python train.py --num_hidden_layers=8 --num_attention_heads=12 --intermediate_size=1344 --norm_eps=1e-05 --bias="none" --tie_word_embeddings=true --init="uniform" --beta1=0.95 --schedule="wsd"
MLP neurons of a small language model. Each row is named by its layer, matrix (down: output weights) and neuron, and shows model dimensions 170-340. Each number is 128 + 24 x the weight over its row's rms, rounded and kept within 0 to 255. Numbers have three digits each. A neuron's up and down rows have the sign that makes its largest values positive.
A block is one neuron, or neurons of one layer that tend to fire together. Before each block is what it responds to, as a language model described it from the Wikipedia text at the highest values.

Responds to: Before a place or team name
L5.down78:170131119119087146183108117149153138118130146137128119110149130139124120140117139080100062131158117112119148138144116125098118130139140169129119123129154153074073143104100121142093093133098151139128168165107115140145116149193153123111142126170124157101133146150123124133090200125144174159139105177123126127157124128142114063140130159132155128095114070114103161135118140117135103168165135125108136128128128186141133126163162119091134123152103111108123132104129145134133140103165143125101119122160127147088140053108
L5.down316:120124076177130161120104130123126127130070120096131125122143134145150122131123107174125112154124124100186104162113125122102128115144126200138111104172117141106146101103135113100113079102117169137085129144128121128093090120118134125123147132128123122133124137130087115119134176095104144135146127145109133124177113093101131155156139140147132141091144115113148189119128155107161099198151153117152084147125103098106146121095104132149155144161054145140139133111123101156119085102122153155117109094094084129127140100138
L5.down391:094130112139151122144094164112159148194113149132137107147132097104133113133131131105121150167164103138159113109110141123131156084086119139151115118148110116123151082103094136117156112137106148120120108109094117124105135109150095112086150150109170104147134134129110150106139186149144116109141146128138157126200117054090132191177126106155118103102166109147181182113137125092147153139102165119126170147115142121132137139107108134162165132187079137128123128167141118139136099143131109132110147088134099124080097119137
L5.down403:168167106174141125137131104133118138162092173146132136140128107118136119115108134133150147160116143131103143113051157106099178121173147144155114149153136140107118138111154131128095109123139127142110169137126118146142103110147150128112093145141059137101116158150161116128156116156131124131130116133138122117113118174146101069148099155106132129124141127144124113106127088146178122139096093124115127112164118163110181152130140098107109148113149113119166127091139140133106124162156130169098077126101123135146139087114
L5.down645:128148075148126151114156118147103126132191107097132163137151136167146113121132090126126140144140165110111136102182116127087129135142096181132122081134127101154102156153149115140135149125113104116125134146098136111144155088085133112106115161126100120185130124155115145121099161119138113169134115120122143151069121089116167131125134104124108117143120153105116151133136153096076168159128117130164125108153176108154137116166110155157101148144150111138139161141118131123126159110083126147131085149090096110129128119130
L5.down678:134111139153124124140108115117147092174087086085115125131141114145138111097165101135088138086082106129116130107140124128118132131141114152116103135147138130127142087121167166124114142114124133162133100131129112112114141123127095118115126119106172162132107128161134116123114114165115142128138156126158132137137115111155117124145072131112134093116136121133122150185146114164125125118190161106129131133095130083155149172142130117131141125068079113130113117091111105114150059121101146150168120136100113101133126102135
L5.down725:153139100149173142158154144103081137135103153105116109118150126123124115120131160147099127194159119120131117145113105162117138160117106145110103139181108124120122152132114109105140088127109112141130098108126105100111070128124150124151145118135132146162065118132138127118169191123136114125096103098089122118151103053132137107173130081117100147152107140154135180121115122108121122130150100108105114109148111137100132138130172128141150122102108151102122134092131144133125160103110121121109132131137138131153134101111
L5.down796:155082086128094113102141090112120108176106125105103061167113097167112138180160092118135098117127122128166071114128131143119130129114109167149113117142129161115125134116125102138068131125139191151150112169141113125164096097156084103149144131134162130128137082133119131078128102154156117100117134131122126155129127186100133116136093155142147183097159133113157063122140122105139116098143141146111100106111108131115139079142115136162127147149091146151093103128111144159125132138129116140101112092117137119107125117078
L5.down862:152149123108132125131151107146102102163111121084164144115164120161137138134143116098157069166147112095120114106145153116073113144142132145100159142125171141080099138110117148103076125148089133137077119114161126146125151102143110158107123114120069106156117096129154100110143153104134123136101131141127131104114148180153112092137168150112102131121149087102142134140181124130105111096134117191117123110094141164123149145111123128150096110088123099167110115125135137100133115130167111124139093142132095099166141079166
L5.down879:123105070152153104143124101135136107116093151106130146136129099143166101145083100130108095130111136109112106159112146134105158110128134118120121111145116140097101172100128116114139160076134137152116125084126163152152150118158135173151156134141083146114153099154079063182127157141132115134160109157095156110144085117102130120145115130118102140136133119134131177113130096113137141131119145149161133110122120174120162144135151123120114154175146106102168097133143102135112101135147096110128128137158158077149093121119
L5.down933:127134118145149139154131164127156130169102119113122118120139133136093103151156097111156136133126126133179158117127091147165109165140147144078114120124109149130115109141103138120150125122115161111124084161085141139155118110108175117132143097159138142125141077135165179107145183118114136096104135095113187141107129072133135108146143183076146124087136100120115169111104074126151078142143145100158097150081119097127094146128100125110129153135128129159106136149125095137149108140121108106135107100152158131146124154159
L5.down953:122089110173119149119145122144146099089123121119134143105158144172121081149118151128109114128136133130102158101138158097079102138136140096142121153095155132106098169149154077149127145145097123141168167129184129144122146106133161164138126116134109146108148124173127122106106141112111170142123170142142135130108129102122145108172180131190151176093133129149129135142115119192183138131153096139087153140129141186135147119135147144136161082117161130132135104126146126119105132131104122107122131131122164105151108122131
L5.down963:119158134121158135084145142113108125021108128119130130083143101082149144117135099115120087126091129156112179125126095109098116100119138110137130116136144137111072172135117139155121099100148100123119158157139109161130179110166156179097111112148105148114151139112171138142103187101103123130118102149121126101186192125145130134169097087137173119115121102152133183086182093117144117111114113155110127115147105153112150119131105091120087099149153091123139120117109146137123153138119119133091154116156088138145114139170
L5.down1020:167101121114105124140143150123116120106153144121109133126123149116125147088135148146170083122140147137090124114129145149152117141133127124094129145157143129110094154122132116149158073110108102121128145132122086159136115125202174149054113103145140170110159162132123116135124195111115157133134106135158144123155138112144164071149120138100134108092150115135116193113115125142114106159156115134100151095140111134093075119149123102100116117079163134092109158106119107120128129107140163130151109101148129163135145102123
L5.down1206:146098143141106112131138098156157086180093115110130134143111145123150144127137109123118170135142131100155124119114111112148165181138123112113128136134132117099105110126120127125099152119118136128157161121153122089132137150130131173090149132133137130146124115121114109099153152111153089153110119131147128136059128081155109137154103125067140140196092135150138151110160132107111125163118110155108147085101128136134126127167103178105171146191141109091137111123102138097113147147130128127136131160119124138112141101074
L5.down1224:177125118160113133123153110135081134189161111110141143131123111142145151088128143117090122131123147139118100114104123141136119107138116113138164129122134139150102141125161159116140086158144159125145136143147126115122099136103115117135128112134103133090127120169127144142137081137152108134132141087112135162123117154130100107067128127142143136148113161142118041134109145149107112144133126136152101072115130150155156168114103158113174158079164123147113136123103125094154121096134122128114110147136107114146136105091

Responds to: Education and career stages
L3.down792:134138108110104119137085130137132115150089153079164098110152182116117145100125156129116101181150115122132061127115153126123150139126139138078134077120143172116136076104120119094134128145134149153122179072103116143142135128171105169121127145129117138146133146147115125090109080153095105132136114090125140093106142136102123146155135126103158133102097148115128090125117132179117148173116175128131115131127129134149073148118127145119165110123110146146141125168129139137148137071137088106119134157161113117105103119133

Responds to: State names in location lines
L5.down62:121139147129137076128098162116095123112126123174139139146153117172121075105136169075147145123120170117124139118133110136124134159113106105130126124117152110174129121113095125157173155099106144151181135127159161138150145120091148123123121137130157068102096119093120094112122137129163146126120140120127133137133145100124126163139129137140130128162139107118124118121121093094133153138142141125126172147105130098166109137114137129138155145152098121143141137207124112136097164122175142103136130136139186129110110152159
L5.down147:089105123113127062111173124122127111117157146081116165125122128143153141116113111152095128108140139142145076119118102145131137133114115155120162116131169142114140123116121172141136161147136149140143125112170115122184153135091158154113109161094128163138141124145124130141110090124127082150170098148096109119124161128144154126149120129116129151150137161136116117114135109126101158134112066172123108116152098163107149092136096109104156141150112140157108086164131121124131121132172094128145146167111141123120135125131
L5.down185:125140129131135133098099079158123102034143147112134126165129157125126111140134114150134104107086134126146147101156126122120130143123141123147165112134115141129075119156120127193103121119105128121134134147132097135144151115098139131147121107087135135145117112149155153086106212144122085148158153116146122138117135063147148093130115143167124115106123136107152238110112120145129123139148113104097123127130122164136117164116136122150132116117144165124127130120119149139124163113114087116125107108106092109131127144135
L5.down187:112096116092151125129141149118085171149101134143141114096130135125114089095146141110105118138127112117085116160149119149114167101141154101135106148142109144140126122126084103135122194105164165094090088136073132121096125126126092091166172160135167158106123132137142114118180116139124107164115113150143092111150158123121111168123104115116151120118117138115131138178105163116122158146156131105117143122125117082117112097090147083087150134137098148167168105158108130154101125130155135143179144104108154106141140111134
L5.down258:125171136156131144138155118135104109142129090129136112112146113143147150111138098138124131141151143137146128138075123164102125138141107126111185141119128136105127116143107101132093132158113108147140171076132146092118156119172141121089144174107148112159116145169124166139137045133126148158133100113135139138158136128115116169136109141112133170096107109110115059134141118123169148122135133153107125109138130089115121163141098108147138129176113148105112158098112133148135119155149116114133127106141130155111141088090
L5.down306:140120088143143108114168153135114107139089106086124119110127125162127132116154128158124113120160150113158128127129078133122165141102117136163142162117165105075138150144107126111093066127123155122123136101170132133103159105128123150119122108157084126172118111159156109154150079102136155134102144128180147123118144160161133124138141130127104155115088088121117121159117109169135091122112079148145080110175139153121137131116105099133103108187106130120128112101111167121157146158113145128111085144143103142116108151092
L5.down539:148130135106142136144107068127144105114149140137099129137152112140134147150087188122157155121165128128119140118107111111115144084146103105142140090093141159145146155135150138064127121141101162136135166124111137154197133111104117077128138148138124120133123182156116132158149128130132115132096103162111143107116083133090132118109151162131134134146109148111094127143135160135177140139114100098129113131192111089115126077104125188155128157183153091141121138098150130142140130149099167127120144149133092150120115090131
L5.down584:138128148144107103101114167096113109141091129121123165165078133161149093108154090099126120113130136119138123142101137143108080164167115115140137104135111127128117140148125176112115113092142153139100105115143087132068095109128159145122090144129121135164103119148138127126153076117149123170091148125099134132131141137127095100167070185097116138160119124163122079126136097098118135119131119106113091111118165169116153135098174105130112114076126139132140164126117169093112125129140086176136083121102122118127140126137
L5.down721:133156099136098137089123140169116113125137142143137143172167117121158119122160135093107137136131150126120112083121192126113131174158123076117153116135110119134114122125116178144142109149080171135099140092118143126152122116104132122111109116146145121113148159101130138116142096084140168129112134099111118125097141135122148106128114135105099136139127115114097143122095124128065118134163098153104131144129148106122109177130101127143089094153152117116121124163124098134168131109101104122133123124117105152109176100086
L5.down761:138155148128209118123096170149092137130079127134140096148131143140123145151143123107136121155148147098168094157181100154112138113130128154126136135150147137116135126119104133133129106116121159096137063120150087135148136133141095156125133120147146141149156166156136176089117093154102145091147142097154161131110127179150104183121119174115138129089143068128102114132104166129128114134142151098084119136114133118121129122099100140133167133160106112110157128100117083105139137095138130123127117133128091164097119101123
L5.down951:090069136165116123105146144124157106069135119142117137112126159153135111129099131155147116157122135122127138084128107156138144116154140149123144155133155154142096103130142171139098145126132099128143122142113129147117142091180088143143139131140135129143125123131120113111139207134138107124129139120138123154094096073095142132121122144156186133153154145169133201215144116103134148113119120120105139102189156174133085134113144162155083107155152165164107123103134117134099121130136123123073163130114143158127116121149
L5.down1039:143160150133141117143118121093129152088152125155131122140114118155116131155112197114099139152137155120134127138123126138106143092147121089125132120127081122136183131120169132135142173134139130133128157115134119139130109138130113120128174135102141114099157150105131112124127144132129080130145103126151177170138154114159095091102088132168112124156105149154128143148087129135153071090116145137132155139154138140151142146112139119118142147156148103135125140116140116109136122146121129103117140120103143137111125157150
L5.down1082:132115164084115142133146118112114121072114126163136157138144132171126091122116179126110143131150141161072153097138096173136163120160135114135134153098124101148069131164135144132096121124168067121121119137127137120122154127128135162101082151191121117148162096126154111120098188141139150123110142121122135176088139075114135105123129101138156180164113107188121195130145115136121151101125124134110132117127139145113095139137146117156073107099160168153114104164097125140117127128135122132119142125128121140128154065130
L5.down1176:125146134108155124115132116103126144109125146131096109166109108108142127155149166116124177106133151150144118157112077141146117120123113173114126131152164111116135184109128100096127134124090133127109129157178141133124120155137126117127124155140147109113136139162138129174139178140135124104114110144112123120111122123178103095163124095161134130188116139136175172129100134148125182151161113114087124107090129139116085115097130154115137111094173120146171099136123123113095132161150122142126136110152093153138107110152
L5.down1310:144158095161137102153171099138117136179160143137100171121085146138151109093133123123099153123134147138148113128143116190124093117124115100141136155139100127120117135096134134136093132175132121167143118134129134125125144140160125119102138142132130113132143126133112138119105070171114179140129129143126156136132163174123115095181139116160118156166113118118123063126133125135185141125100106130123119129143140132152106133125156099169144100123139117159103153128157124118087128173106110117155112103117080158127110076136
L5.down1325:124099139120120130142143132161124098113145088151130101121121119157149105108078153174124126119143125144131118110100151133106174113144100134109165100128131132115127138136165124095126178139113132123134116128099110118131144108151128146104122128102167143130072134155106122118150145127179074104134089123130167163124160110144113109136130124090154121133128111130137174200133142133143151092118147102099169131155103138094140156102075090108117114144134159138106091108166120128099135124073157122120132127115131140110132153169

Responds to: Place-name endings
L2.down94:117101129089105122146113129118152094128119132115151128148105164148153155121141154133112120145128160128104124132106120167138108153137152134160154166080158145135114181120125151100072099109147142137147141142154147144103125140192115160133113110147146102137142121194138140130138135121114162191138124115152164136124145093075124132182172165168132152147143119189127164150178126145154115170145095127133149148122196105172123126135132129136153129143139161128133129101107104134112108065134127104124155132093118114159140134124
L2.down755:090117142132113119112125164126122157151136154084097175147090122152157124119152118081113167170102133158082095134144162147174154140155157126103165080094110114065106131100163124142093136107130117126086106096153146118140156128143129098144151073128147114148132125180145087127133166136152115118148109165108155142168140118104136147142125111131116143146094091151135156152164105122132108168137151147162097130112134139184145149139126143126079140086166136138166126132086128142132104128131107170146108108169107111120151086142
L2.down964:117137155139128152063104106111096132105142090105125134128120147122106152121109132130113134153078118113105093129146080112119177146156162116143152149118137120130104107142121116111135122119115146107135149088092147158195174145134096136136164148140167144129117117084118138145148125149151125152111092133154157182150111098156156141131106111109191140141139135084129174127125116148111113136130135097117100120191153119142136140151187179121141108131135134118159044105109139120139147142152125147165164109166119155173114119151
L2.down1293:129106161124078151152103144124161119116113139143121142137103094128151125122110123128103129137101135154125137145159139124117099093085135142140111131098086115117132123131131162130126127122144130149150100125168155109130174134148109139130118100139135106129145129117167082129156156128164172146118154100114113151162115055098102125143139145121160087125163140129155204141133096104100126145106152133110113165120141072130083110106096150125117138114197156172117118135108137133141146154148119168116112131115077146150129140116

Responds to: Place names, especially states/countries
L2.down250:144180143121108102098104082149105092084111113094117130157122150138117145117098096132129119092136161138135102109125114112131083126158143096137115142125116110112143123123125077147154124121119140142092106138115118119157140168106107156160077154135110152115126176101138137122108153104151130147164139117161148134183116093156113165076160126092137084099120153150129128088139108124140113141153064146094139123133180114162125121153117114135119127138120151133132145121118094143111147150145134134116134156119142099129145147097
L2.down491:127093116144088110134129110164153089160131106119133151116132089089116156121108083137060102097144114143095133136111160163072143112180104146105131126123175141141103079159100116125102125086129108131130079146115154109165171128147155149136144155140103093114104147092123122183132131141134116140119120137136151102138130134119128160125130149114172173108138119094121120141142127140106110154122136107129098115145145177138136122119118128144123115107125176110129127114116139115137119117114096101156120109131119114119168173170
L2.down589:144143126082139128113107129123155116120150086111133118121122121193199136127148148094161101104116149147114109107136172109139153116142096176130109126123134111111144122141090150101089181049110101129142166122172163114121144132135121146125126112112074110155107135126142133135143128098135142135150106096154141101153111119101124174175131134134138154099101181117096160099122131125104122149152121176113100142165135095154150171162161142082092135139092155177096098126118124108123152123116111121126136106096156136128113120120
L2.down596:105100159080119116151111135136137090147121118103133114102119148109138170137137108119103172113157121148108103166150131146122105141191162149129142158087181121140124126154120135149170163115121117159128125097120113145165144169129167150182146137153147166146123127124127134158150153145120130118154081120125170112162114124065140162143167121123171122134119142151156132140130090129065099156141137131153090122126121143173113130135124138089137121143130138161113140134110132147134171109099090154101124122092103129153120106117

Responds to: Before upcoming place or example
L3.down1093:178133102142101093102110170133125101106097134109118126105109133179153132126136126140104136133142116094128113151123131129127111144139090122130132108122150110133121147120130090121094163139171143136121175147132170121137088116140152130112100130141131147130150080121111131118143161131120136158148122119142103120071150111152074119154104159107146140083155129134091181135138121107122119119131097177127153142118087147138154124058104120088139150165116125133126108121096088160111087144145144117159137102137141100137143095124

Responds to: Degrees and biography subjects
L5.down50:121084106135113103135173093139136140110125156094109127132155114110134088080102122135140111125130141128160105117149086154128128111138101119135137117123185153111166139144123106120148122142120123124128126119120164152133128113132144146163112124127126102135103155105103163150149167131124106145147077140146139148102150133110163099113125148156145172124090133109203156164116093166128129125120157070096137127134117145097186128144117117137124149124144148116153117153169118119170143143135097124097160091113147128093138096159
L5.down113:132106117105087157167116100145144135096140156122129120072135101136119102132116124173151115101146132107123148141104155112181129146106123085134152107092159161123088117153153123118131163136165124137132145110131126080127174116146096122130112087130132113153127103111146148111149206106115125135120160157200155110102145110131166092082147135138139131115143121154107183125103148111151122158115122108104127103121155152092131124109069140123094155119159153122141139167158138109120126127115119152155065154086129138156137106108
L5.down267:133079118102125158090139112108144112145161194098138126107155132090099130122116169129124062109121115117109156132089140123136153110139140090134135128146124159110165087138082102094098154164158142146092150119115067153152101149160158126141113140152110116122087137123114143129166165124137129086134094079151162125122154087146114086143124117182139139146103112166128161103093169133144141097106159137134085111163149109129111094130156116136130153100126143087139162100134152147100138128169100126103141139140139111136131154132
L5.down278:149110127180122149135160065114094125066095146142167153154127138139110152162146093127183135121099159112102157154161116123130122108125119108117091100134125159096129151146153097131129128158127121099171112157111115124157113111112130161120150121124128110147142124140111157119136137137178184161113131137136118146143153110108116193190103131114153122129162128132116134117050117141127129107154119181142158125131126113118121141138091110202073164121129140111091110138138151170126112142107158134121163079145114113166157116134
L5.down346:124130134121085115133099188153183128040086126100122114095134124144140131084116087096127104177124137169129110140129143149136145117090167167112101117142109136105134123133134141136116101153111092148151152100130120129166143133122116118174150127136131103148163153141151117139124231126140119158129128111105099121113128044156128113113130136142145121122116151129147183104132095127147105127159140156127136135133138142154089134153126129149184130132126113162113114137132111158135128129109136120162119121145154130135125099138
L5.down473:088115150144104138125125112126138161145158129121144161146133114108133090119112141140140073153154133111140071136161139116135138166101157131147141103134123109145167078124138131115111093145119129132113096142135130119116142125106155113146123156114155091150124119126105128096123168113133135138095151136153166161124102088132107116149160172160136136098134146127120145083118127120101134146162136118139089123113138131116150159130110130119128155130151173113076110160114119130161112190122070130150135090096174174172125138115
L5.down487:130113131147124142133150125119111156111130156106124107127140137156102092122072097154192149167146115151116143126159154124138150082105118154147130119098148113128126138148136115117162106139145147105163111117116131130108099142152126217120133139096126178141143127125118148156123178131090140157095098103164133161119152097171145119123141118115143111093162124114135148115169128124189152112143135157125102146112109095123060112097146170137103159087159105091143128136183101146080102138153132111136135136152133092121126118119
L5.down535:120127124095124132131099111146133106134134135104092146121150087119135143122130137134140145163098114111135090126111109125143124098142106140125100126157107146119148184134141106130129132122145156167126122105120090115172187128140099136082127179098150128097120140121117092071108118160134102138120152125108152133105108157093163147117150145125157100162130135136134092121083120101091127155125131161123138131125134093111165111097134135109151121152117078131147119129147163117106155116129103119136137092150115149135099105152
L5.down588:145156149132132162121113131100109154142116134134101120143141101124118092138094137099165143121114149122127138146174143087173150139087098136191122115131097129138118118132170135127115141117092131109130141123122164134076102112141129145082149136127144122172117114133155113089112088153136160111124123136129124138143150136156134126095152127144120114115114128105129141111124079130098134118124153093121130126127132137135111079144108118125110112137136115140167115185101157107136106132166140134173101129109080095104129158143
L5.down667:103109119146074152131118124137118124154100132134172162146141121071151138183069097139111139125114126098120138108133123097127136136133097135118101124098152169132137115150129116128127121179179112091122151097105135127093192084135126137089149138123158120160142113132139166135123098128148133115074105135121095115079160151110130179089152124117159073134114127140109118154170124148165092119129122142158141118130095173170171083133126120167128121174122124167129119129110184139097080098140103148147177124133122131120130138163
L5.down691:117137163134183165097118124122088132146137081130113146160119124138131124111120123091131138168147174163155135079108095130110125130136103145134165150141116121123153124124121142091149083132111176122112110102173166130142105117115128099139165099114145105119115110131141139136113082090134107095165092104135125096128136163144161136111165171156092109153124134114118097168125156108129145121090127140147142151128170116134197152135182114109168117112166143125107148151099120110182088117170099151129167119145181152128123060136
L5.down705:129117111170164145112150101147118155116137161159139157134142119159149119185118146128088145113099146061124152146099116134123138120122088145109138153127085113134125117123142105077121146108143123100134099182146126107103089136115163128139132166088127122136135154099093102124173152130113141112109147144147139142155149115112101145136168114165123167155139130111143158091154105113112108155160131124158090111158125108146158106122131118139107153103124135135107113122114170122109136140160131132141143134090154130147150169136
L5.down779:144148140126147138149149123178131111118125124094130115135102116148153153139137139126080103151159140111097104108143163140117141161135131103104126075119144096164161135149098145136153128115162116129171119159141114167140158179141162143112108123110140113145078109154110179102161125136097151116083105142088138154128116146149122169149123095071105112142127135162158109119151082137129127137118095160123118122133121108120153119182129146131151151085144113096121146142136149113136136118102197135117096129129123109141124135123
L5.down925:108138090103106136145110118129126134151124119115124101144157115120121071109068120106082132138153112079139110106146165163173112100131157131111140131112141134138180200124137102065098158134136145112095178098114159114106106128134092101148128153151136116155122143124126107167105149116138118105118151193174129104153149103137145148141149107115120125117129123104086154155108153160116140147146137143125150108189125112105158106121128138092132110064147116178122168151118134131122133107119149129174135122131115103114123096175
L5.down997:082147153118110143095109095114136139149095145173143121112167126119124136136115137151148141145129126092140141126152140093149140082100092119116119122151167126105141107128096113133104163116111130115136130140090143126139053089086175110105090115133096171115134142103119111108127180110142096155172118083147141116086113112132155143158115149124110115115162109110154158091110184167165169111141112139121107151152128139156174157126127118108150157114137147173146120117119159154086141106174117134113122088093185113150127144080
L5.down1333:131143118094121138140123147127107167172096101098100146103154106137117128121123112105114127142120098153147081107163126104096100162121126120152153149150157139102082125102148121121145125127116123128096092140146123143091138120131135099129087139100105151128127108109134141140100119140135167128099121141140148094130134145119123147154130140084129171175113110115172079147090129083181146122153150139156090121130146173137162152155122103135118109079169125111156095175108118127164134095146179117132133092134114121167112106118